Part of a small language model's weights.
Size: 7 heads of 128, vocabulary 9159.
Architecture: LayerNorm before each block, rotary positions, no biases in attention or MLP, untied embeddings, attention and MLP in parallel.
Training: a variant of Muon for these matrices, 901M tokens, 6875 steps.
MLP neurons of a small language model. Each row is named by its layer, matrix (up: input weights) and neuron, and shows model dimensions 709-836. Each number is 500 + 25 x the weight over its row's rms, rounded and kept within 0 to 999. Numbers have three digits each.
A block is one neuron, or neurons of one layer that tend to fire together. After each block is what it responds to, as a language model described it from the Wikipedia text at the highest values.

L5.up915:478528526504504477479514490486473465541514538503504492469490500515471477502492547520486502516505541511517504506501488494487534514489527484503524513483552473550505501486499518518517542481511513474494510495483441533486536508514490497501510470510466478479487478482501509534489525495474519468459506497526530519499528482523498481509510557488512520491497499511478516532502524527537514494520
L5.up1266:491510538482509465525488516551510512511541473524509492479514444506449514521445527489472536494488525516454543483474474481512493500529480487501516528447503504488507479462491507472502488501535532494514476494520469492495526475465460508461482529571471527455533518532476444481539535457529496472514497492550505503522526516480530472512505532488520513498507489519517498526517477502506495494482
L5.up1789:522482481503510521498506536504514464476522517516490493520495488467502525513484512527488538501471503518475481512469516483521512497520534510502482507514521487531514484467501498467457529468466512466532500468506504510522512545506483536523454494491539532486469475519482502482514528491549498468450514460519509474528495529447493487464535497520533496443485488547492525489521516470534477497497
L5.up2370:511506536483471515488530506527497504527510469492447488476494494490461527517494530519515549478515474488494477503530474491533497514519529493490511485552477458480457479454491512528505456528488467479469509495516502501495506494516483523474512549485511523518464509492464470544494465504528528475499484507506503476525491487542532503493509519453496492490467515519520520502503511494521494499496
Description: Noun-modifier word endings. Adjective-forming suffix pieces that finish a modifier before its noun, such as diplom-atic, resident-ial, econom-ic, plus possessives and determiners like his, its, 's.

L3.up315:507452504456439452453497515533511541489513515453462522511529486498491469500530460485493506521493469477515466490499493472535499502543466522449519497501497471536540514488540498535517562507539538487490532504476528490485478528535529521490526517497515479512500486521495457504540475524478486501482480462531503488496454521436492507534466482510486480490493463490480554523513488486491511549523
Description: Sports results vocabulary. Nouns and word pieces in sports results text and tables, such as home, appearances, games, edition, record, club, United, and season-range dashes.

L5.up881:540502451453503519499494506511495458451558468479522516498511497540487494478516480519501516485540472491475464510465508504511549527508471484467464492476488482479505505489471451517499523558499501501467536485490494512473514485490530507508499534489514473494473453501555496546483530484481529496468530495496521501488505490512508511466500503468504483477513470510474517480514500530473499469491
L5.up1094:515473519475483470511524516458490486496556496512509529509498505497489432490449473535505472543514481492494533511531496489498499503511484513453464418496495507483505476478546497511455482489503526495479485475529467534494468521503486496526459476506546515468540488462521505515476515497501464511482506498476509522525477502473531491494508529488489560515525510497452533496517525496501491489495
L5.up1379:501485526470483528520481526485463496505525511483524520518487493531468520519522526545472483518509526503519455496489537464490516521508464490487448460530474461509501500489511510481468478498498484501504407505501523489530520499502498540503497540513468506533479460520528504514479537527515480509507526485514480498496493500511518480526479509480541536455471574504557519508509495503469503537486
L5.up2681:516472514471521515502508532451487483501528492523495450513445542506520495539490520499487519511472515481472515507477465521520491529476485494511491489504486444551486464520482508532460505491478472545580489499513507497494531487545515507510539515450506507523489495482555541560496461523495511509505543482449467490520514490515488471488455473510499527482530470511524529514502467488514490505505
Description: Season-span year endings. Final digits of year ranges after an en dash, mostly sports seasons like 2008–09 and 2012–13 in prose and stat tables; also year endings after "20" (2018) and score tallies like 5-2.

L3.up2370:446487481443452496472464470499467505500475514514457462523515465480507491509510465488505511501486517493496507504505485504523512501534498497469505516517480478558510496479495523511514519490459534466485501529483488466540525498535470563479510525492475502504501493505485499512520523479501497475508547498518512519483438478493475500530458503459534485553518537540476513488527475527484495548496
Description: Sports text tokens. Tokens inside sports writing and stats tables, especially team-name endings, sport terms and stat labels, e.g. Bruins, United, football, RBI, assists, games for.

L9.up385:471497526522498519492449534488512471511469509517513451484522497530508532492457492512468529469540522515521503522503472473531507464460489477509496530501535536499494459527517517511506462490479435500493496488507472500512534454478526486542490456478492477559536492491453505495511478538515446481491498512497553500495496546487507487494483478491531539502500495493456493468534468469539454522533
L9.up720:491498525506465517488513520522511508476496475494482519491510512509485481485488512537484528487550527507477533475499492532528513532510481474478497528509476465439485486482488515468508482496505499491511519525499487503506486515518525480478496475511514471484471500494506512482483486506502531464489509478468501477482535452514487486490477516501531513513504507507503545522520513499471509492524
L9.up848:473495492518499508529561537506485457517468465511491504512474447526484484510469486506466488531468510511496521518486570467544500496500494463468480532484509515533525502482505537508472494515538502534498522530516508517480501494550484520474457513486533499501482519475512481504510481494469558514488524515513522491523495439488501494505526492483541528469475481458525532498458524469497523525497
L9.up915:461476463501522479517489464515502500498475499519513553451523497513472520506502521472506516513542488485511533506498483527491531493489516514480530526480476525486470502468471549474504449532525516479526477492582506503460530517465507541550486518532547463483534479486503457516477506499521516477499509493529529491479544485467483493539489538531524491533500485496473531507488477467472460539479
L9.up945:460512484498513516510505534499495501533501496492498538456510506498514459500504515514495506491493497498502512453527467499520458481490514493465477454505490536503544476468484474488502517544457449471464512512462478530494528548517510527488486512474532486500488468534489530476485507461517540532544498522530479487496499499516514519519479503525515543540506530512459528476497481472534519545517
L9.up984:440480574509488525460517518517488481510528518451485488477522530479420516488450485461502478526516469508480510470501493519515504487503494499494514519519474513487558518488533489494468497536523495468524476471452477483431509516527543487477478543477539497504513497530474472486503465525514500513510507503474481497504517459508410489507470498518507515519539488504451536511535540487496482530505
L9.up1352:471512495524487485480490517486518547517510478526499455498465502526485498488463502497504493480501511497461509474443464510534500506507510479475476517487481509490449469488471497492503504477511515502541469515536496470520530489522484486539515501511486491512534533507501499487516476544512487443477466527511492524495519531540483491468478525536507540484519480481549515497496461517526513528503
L9.up1477:459495506494485471513508496493558478539448503479548494550507478525476526455503477503511524523473517489494500498496504497467424520480474485524519443505495485470462524492472541497498488492481497496521490486479502521501477488517517499488495484514528505474508509514498534501528516487492467552491500512572513508500550481516500517485479523534502517496499511512453515505483505552514467522523
L9.up1892:491477479513478504508491490487489537492494525510475501514521496486523506507489531530488483483467528474536502447516504486505529509499497506532495466509501521501524474447521496488478471540449461517531487475502507529468486499489493489469498487472516452538504527451501487472464474512570540506544514482500524456510526479511465478466522492536517491452478512489543528545514508515495534476534
L9.up2081:493496487499493511500506516451472526469502483497499501479516448505500524454508533508473503507453515451505516531506466439536476464504461554546455506499472496505503457495508548486472545473524522525540489493496491495551499481543467500546517433520507470510538476457507524496528482544502467481512496495494507496475471543506522502466500505482497538460519548494486499513535509479507494535503
L9.up2179:501511522500502545512532539548546464483494476462517487495458475485492514470494538514486459524502511479466482506516477455518471481511518492488490513490486525465479488469508472481490503536509529480509505449517480509509508528513501493429490564474493533504531509493499446509506486508555499486541496506473485490504525512512530487529486536520500515479483511490474504475513501487506508546512
L9.up2237:513514479553508523508563483500513480515506535537515488478486494511546527502483504497507492513475531521509480519513480483473500494494533506460482479535541518489527481480501521515499514514512510525504493450487523514503496556493481465494502501475468484531485537453481472517542493484507491485513546479527446446485525504501455491538521498551501535506498485489514512507494459511487464480473
L9.up2329:455471504485500455511534470480486514506486454509487497500499531529480475534441470516529476487501533491502471514492481479508462510494511521516492528501527539479527538491509533489459472491496495493549520499502493509494474482470496508502448500480476524484506481517541478506483518481517498459502552494481535512449585468544522467521490475503484482520485516513459546486471499471478482508542
L9.up2415:461471496493445560503509555469528499452538501456492492454501531520492510477466475478490504482508545522435513495449467504508511541534528503536508523501505456508556492472513490507482527489532520537453537539509499498478520452530508501525501515522510555536492478459460488504520495502508477499503511473535512517488497522479491464489484477519534492484520490548517487528484548490488449478496
L9.up2418:493529546543468538488505502479448515474453539511521514486448510507498503461534533538494471462467515505479503489453531499502500502484487461519493488517502459498484466514501537472519516522528517505475504501517493483530510495504451529494489522465541427518466497475458492488495475534479491441493524477505482467510481474506525519518479533519482488493513487544487500468490501515488505523501
L9.up2655:515538521540508501501543522495509487518494503498467430449474521507504526499457508497543494464494480483488516511461532515496489494497477483481482513507571528490492474507504459554443477542462507491496510496514513466554477537478524492511511495514566510520532482531462547495529485499460490478544503493486481503480496512534449561500495539480542538500530469515523516505525507507501526526519
Description: Phrasal prepositions, nautical contexts. Prepositions or the completing a verb phrase of movement or state, often in ship or spacecraft history, e.g. put into, out at, headed for.

L5.up347:517532516541463544453502501497477510513479473520488510535530528569508512497530470471456486511545504524494473479520478515516470446523494506498540526470529479506531535520496523457508517514507506529479508471521497484537479496463441468522526482507488518490496502514478477496493510464496494552497483516500528524505527441504483500527442538559444513492495480550449499473477504514469511527518
L5.up540:478501489501495495523505521528512519472475484514458464520519493517542493476499518500492480517516469438489485480447493536481506524524490501505546497449516549536500503526523494478510484528481518492505503480510481487530540516456478479471531452527482499520487486513506486482535517477508539506509464504495499515506520485485456481500459478546509498466483476547502484512492550465530494501520
L5.up796:489509515491469501494502502480485498470478497509480514521487503535522471489477524503483514545538516527438503471475491487510495461506534556500502555496482544502513497552522472505522511481526548468464503498475484508490499534459497528544491529498498520538477449443477518496506469465493537507465449534487544485471529478524523537483487483536503546491488498519502505488506539500484534526532
L5.up2198:530531497524455557512525518509489472533498505510500485498498520548477513552523512529486482487508508510517481476499505517538477470503523545513520510511526526515512556532471507478434509488530480480462518468514520525484538509482444511537494502478505512523475537524526487484466518441504481517508498499469522487518496464480496482484470500539485491498486522482496467517456511512488474519459
Description: Sentence and row boundaries. Sentence-ending periods, often fused with line breaks, and the pipe opening a new table row, marking where the next sentence, heading or row starts.

L9.up182:494496537566548478507489526501527528463484540495541512519508486466511492484462465494492467483501506466532521492467521493522503483480506509491436507485531493516511546463517538489518466485518506495496545496502468500466494482539543503488480524498538515495501493439449538504518545528489481536508502510502526486515498476509473475456483529471462500461529449515476506506547528495505511515499
L9.up459:535495539441476467466462510470477503501484475496515469498478486523519502444494494504514493519454475468485480507525501494514474475510487480524442474513470508523511559519516503526499538486492553485530532487505497490478490511497511538538473499531493489482503442525523546471552509504474493536531458517482476496535461471539502510500511507466484522520460503494542500523497511532517493477504
L9.up594:479485505455502529497505515463497523538480537498507498518496472518474486488519487497481468517473515449488486499521513505471490512511473528526539496505457515481461490486540533496501505508525493488503508547490529506541497481522537490481503499514423524528464480459439498523452489522537452441519548490473511502504496497522522484519480520523567489472501530525510503511534505456493552478519
L9.up704:472518534542486476479502500531503490490498479480510496514500466495501500487466499504491462459499512514492501519492487472510514510502494438490483496445530476512513460516529539523517506497493533489478534470532520508514498513497498491500481512534484476494497534506497512467494466515482518520483541533536516472494499540506490444508450490489493504465440482521558499520484467544529500514476
L9.up875:518539572499539470506515525525519519525482518487499437530493560485527476485511495521506521521510489496490483494499481500492477487489523469508515528509555508542529559506457508525500481484458482542453487522482488474532516532513530517492497532506475474531440490484536509506453544523492486436460539541546475497494520488522483497474495506540499495493542470493500495479543498447510512500477
L9.up975:526512495492507515488521505469513473504527544462476483506496461530507472468472497533506500508446471521489480474550465479534491508492504506526478494529488522551536489495468534502481485515523519526511495484455471502505520512531495493510515535508503479510488468516442481541539445449495541460530513506525502505475483530455469532549475480512468543462500502531462570493474538529562496520506
L9.up1232:494494526526500483525469507447477488519436499540425491504482442509545503518504493519503496538551484525503525531538495456551511518532499486509481504469471537498479520544491535503509476475499529483454507527470507476574478513508471497515521488521532512510511492527511519479470475527472500485469521517502509499461506535491501487470469470510495544485486513506464530481521489487527524445493
L9.up1451:466533495442527489498490517532527505465511531523452587506551490467518483486493482463501503464496521496540465488490453478507468501513478509518522494497462503536517531535500521520504471501523484494527491517503470521520469511526480515481520537511523548513468482489525517492461460451508491516492487447522504522533494556469431506429536485509516492479504523510522495509532513472528543493536
L9.up1702:466441492565512495481456516501508541471488519491488491482551450469500451473512471511530532512501475513517529503497498496499508472485525529497477513513490488488487493553543572506524460504504528469488556463468487527503514520518508528473486526491468539546488463492439500502514465491483513506516491501463496512545505497495450492516476519471502523508481486524505521490497515518532477494505
L9.up1910:475497508471441436485512530510500515495496483486465505511511443523521502524469483500519543496480527484536530514474481430496518496462530501519510534505459530515551565575505548469456486467513521507405511534488538490483485501474478525507527462507485516497492503498449518475528495515540489451484494474506498548462497482485542464505536514499482533488487544525483511491497529506473477519521
L9.up2010:519491485560504509508547508478468474517536452468550506563533498520506502531504487491507514512557491507553545469481475512513492515474461503525457537482493491492469505499524473510460474515497508510486500473473530486496533530513447485475499478497516500483509486522471505470515543509536495492505512508508569504500520509495517475499486492485542500511465530528499526519458522532480496491489
L9.up2045:532503543499513471507482483494496445529511536506505525528527476459489506488514500486523540501525500500475499518478490500503515479525530502505501510497489464503547505483507541462507480538474497489524519490543464547466527506535529496496558512516525457482517547453488501519510517500487486525509523502444540467490424512520524498507528572498514554507504460527473471485513517498522484541487
L9.up2097:535478506510507448480492506493515519501514533473461501490504462543482474501470498508494511499526511511512532513471514507530504458518477493549505486508515501508513487449515502498472497507492530511501509483553450504477477545507487502483507531522506526489518516510499495470527467530505452544524507543502564507481461529506461478468469530480522506511502483516504513519457561497477478504483
L9.up2105:510491475542522529503488502494524492521539493560522528528490500477486486454548490480511505523440536501508538524502502502512459435468490494511480549537525490500521502493476510416544466492463448501547521476482533533487505515484505494504469513516504450508521490536450546562485511521525457489522487474521491502460520491517474509487509495467499539494489448529504514544503520495492481489493
L9.up2174:485511489471524499518526522460500490502492505482485520505493477493480494478502520528530507493487480468530514528499523467496509481484517523486469492516483504481499510502544522536499497546519512479517479514528543481505506521503514501505533460484567470496520437468470537487440539492539490488495499538493505490517511502516500484552522514493475546488509476555511483516475511498502532508497
L9.up2513:504535478473499512505508505513513485523533496530493499446478508515525492511523531466541514502487500499495471500465479521566523510496494542493523516504520461526520508515525451475527451508491525469460482502543518444502502472480513501501531468473495493511495470483467536469526495476525502478500489467478492524510451483538519488454531486454485508482479516485485527517494476532480545496502
Description: Proper-name initial letters. Single capital-letter word starts beginning a proper name, mostly personal names in lists, tables, credits and bios, e.g. T(yler), R(ooth), D(reisbach), W. initials.

L3.up490:439490496532517550492492492540521503532483480518503528462533440513498515474446502513544490460541511480483557478435486532525554493496472507476490490441479514487513529510493518467537545477497504536480486543454478493468495493512488510528496478492509486426474544508520489472502539470517506536522504497480510500511504518522485481494466482549525509495474507543470471494507470504490517508485
Description: Word start after openers. First letter or piece of a word right after an opening quote, parenthesis, line break or heading, e.g. "Yes, (NBA, Fourth round.

L5.up378:472481503490477508516514477497537566476432465503448497485529490506541545506475528487522553486531523489512523496472485521498526501534479487518482472513474503520521478478498522498528547518489538532517526511498462511543499485493533525487489550451515498520432445535509543455510528520485474468494527466513493515498458488493542502473503481469514500456507468503486532502506493523484500512527
L5.up496:464473504433481498488466507527502564483490526534467521514514504524503475483517499480482475492491509501517487513467508514491509491521521465532497479500514467556472451486529521543536503516486472510509471516480459535522531485494552488513453493492483502531444493552512537487537453521484450527473513495520492492512465507474510539487469483478572503499527483474481524483518489493471499514517
L5.up757:464489493465502518467494490506518521491487521478491513540536506505486489513511533485507507468491497498492525507494464526521498436552481502542492489479509481494550457479554496493496528527497503491494496522471483464509507475492489549454492486507528482504479488443462465485505488541467516485485487557584503498546468542530528463510534472518508532489470519502490505483498492447541538508534
L5.up2408:520481491478535467493534510538489495449491503570497521521496475504501492485491511479489534492498479472525535503515464515502514495546494491498475517503498492543489489512513513480496525504551454489485503484472467543521509515531486490512503513505509489505483471473496507545536522477505520456520504498510490467533508471500541515501474514548500495498502532518455514495502493500491497516521
Description: Sports team name endings. Final word-piece completing a proper name, mostly pro sports teams (Cincinnati Reds, Nashville Predators, Pittsburgh Steelers), also places, parties and surnames.

L9.up485:471497488482551460525518522530497462453479467509535525480517521496476515519492495513527508492509518498481501467504463481479484523486512563533486468501558491464536485495463495539478482540499526490432446514519481484484512544500526525520473475525521497536497515479482511519524497466480506460472514491468506537479461487529495505486484471500515452499472498511520495500478494486553545495515
L9.up585:488511481493501488490502516523492490526488533467533515511494526468551576523516520491476512517518493449491474497508534515515482491518501535524552495508537515496467505528482456437459521522473507494536519491482503538501497496512522476504471491493492502473475529454488490500477478482498472518465519528521532499522469496521482478508470454501498425502515482478520474483480498523507458489487
L9.up591:500534524454495531517502560527535485537458496473509531512486477506519497483492513449518492508463508493479528501523477465517469488524492482474531526500527506501507498483511519505513466489482475509479518525525501518497529500518515544582494493524522472502502453439509524492461484521485551491523519499523516492512510518493486517505499457509471473486480492508455487503491513525535490534503
L9.up818:516432467475473479514500474499479513488506480508510493448464486544511527499530464471498496495516512522490474490508526528552506528515500477515526497474529480498506475522497527471493471449519465498489499476450488487499517481493486504503520473576503495469490450506504515491477507482514570539480489440500466516508497491540567497531506510522514534516476509552522426482500475489537438504519
L9.up1020:478514495524512467482525509488486516520462520505514504488524492485488502512500477490504439481507531464507507529535491533520521485500470529468529493493497584504475464521536513510496522477480486551497503456503468492524476487491483507543550507462521508510530472555513459496498515492484488523506533485498532506513515497503518463570509524512530477523463505504502543487490484542500495471502
L9.up1151:488503495477512500489502528541477480561484501480497529480455481535499511481530516545515516492467470509551473487496533503444502514464491482499551517504479506488516504485552526536489505516500441469490517475503507489513482522461486507489518501501470518517518498498538485521525456532545447460494521469476496496458485477508518466458488463565523472536496491516501483504506492506509489517504
L9.up1177:486496457488530468537486487498490527532517510518476529520487465447447513489502489505490504464478497520519487491501507525477536512522515514537528443553519535519494454490499509504467512482504475561509500528542470503527496473522507479492539501522446491502556498481517478513498513496480502462549503493506458556472477501477478499520498490517470503494496528504527497449477483508531483456504
L9.up1332:469494494473515484486502513497504514507515524549504459522536472522522509502522527483480500496510474521490495496479505507492471520507524492562494472498527506489480536537476489472488517471481483485473488497496485498557562516527514506512481474515523490472487490496478502523486523470502500458505533508472481526505486466517517468500488461533495506451448514488511530504499507495506553535475
L9.up1521:460485479493502468485499458460491513499484504513457532504489515461511543484508495498498530437525500523487488476457538484514494472535485525476502487545510515502506469489487473486482511516455492500473528507496492514505516509537537507544545509499518475505500493502476522497472484505504511522479504506518508512463490460510496480494510490499501495488491505493512486464504509553547466523508
L9.up1644:510467495454478482510488508503497493499485518475496466455469490470458479465502517493504533561504486506524531456500461525494511480556449461510487553490508462533498488482500512495459502491504491461529530503517470515496504467487491509512540487506509478453492517465465502510473463508501454522481479481502493453504519491476518455484487503476486472502479519502510515523527470535536493488530
L9.up1834:493459523492487525481465503472473488506539536488510511455497497501501494518526506499509507504525528508485464434470496505523509505477446512490478497485525475519478470492477478510533515505510479519535480467537526489537490524497453486561536513503551549524524460464497517518493500519503513495514522512533490522492489465517481462475485493488473465468497494496510500502524559513513508504495
L9.up1946:517546500518494455480465485458495483510488472489522466510513477498522502519515504481561529545488534512480494494486507542527467524515510472459503519463539481485471508461499481494487500472494501563538519510503499520486520464498499507488505473457536491495534491503469486554489473491443489506488525508491507473493539525523485485539502499522488449465512533509498508430538515557510471502509
L9.up2043:475475533460487465523513510478517524504504500477537524487500538505469533476525500506484521455477506496551509528496522493504527511514512499479498489481510494497466548496456485490524506509479541471465488502523527492472482522483491476465496461454498483502475494519510539498501507491515523461530496511495484498519465504522478493507504513460532489532445490479530508494508477523472489501489
L9.up2365:541524498484446526505492538535498499497504516557534501465473511481507499531511506481469474509491478499510490510474455497469490524524503505488492551488525515548500452490486568499478499455518498530554470532530471495480487477508535523492490474484489491501503497480491491439496561519463554507505505505508477467464442486487472490450454486454537526493491504508512507513481476523442481498423
L9.up2393:481495482456547473525507503501552492504505523473535521514494531504478545517536464540461480457486513476478470495500498526519511489519521531494494496491525509472511572477524463515495499486438507482535487490464509507498513508521462522531513459503480484459516471501485538489464528526474532458476479496485458504495456463509542526502463497483482447511501519476522474446520520479514481474496
L9.up2639:508486474524541466445518513461522506487499531463498482535529495465481467489516490500501494513504484534508497470501500477509502506510506501506477496481479535467488512501477479464482530501502495518484513519474486490484507477518477512530543503451463538516486451506512488470495478508489494445507509480458502533506492484475518491495463503503503446501496502494499516493519516533442510516530
Description: Before sports team names. Function words in sports articles right before a team or club name is expected, e.g. "for the" Yankees, "over the" Bruins, the "|" after a date in game-log tables.

L3.up1855:489485494489485523445529534499503492496473450521504510500505512526467521541476512476510514532490486484557488487481462488497502531488449479510456442499492526486492458489499489515516514525549501506496519488482480485491450478496508496501459481465537509485494468511495536490508466504524504505473521524486517511479555479488538493445505483463503532514485557535497500460519526486498463506487
Description: Attend/enter clause openers. Prepositions and verbs that open a clause after a conjunction or comma, especially attending or entering a place (While at, attending, Entering), plus scattered to, from, During.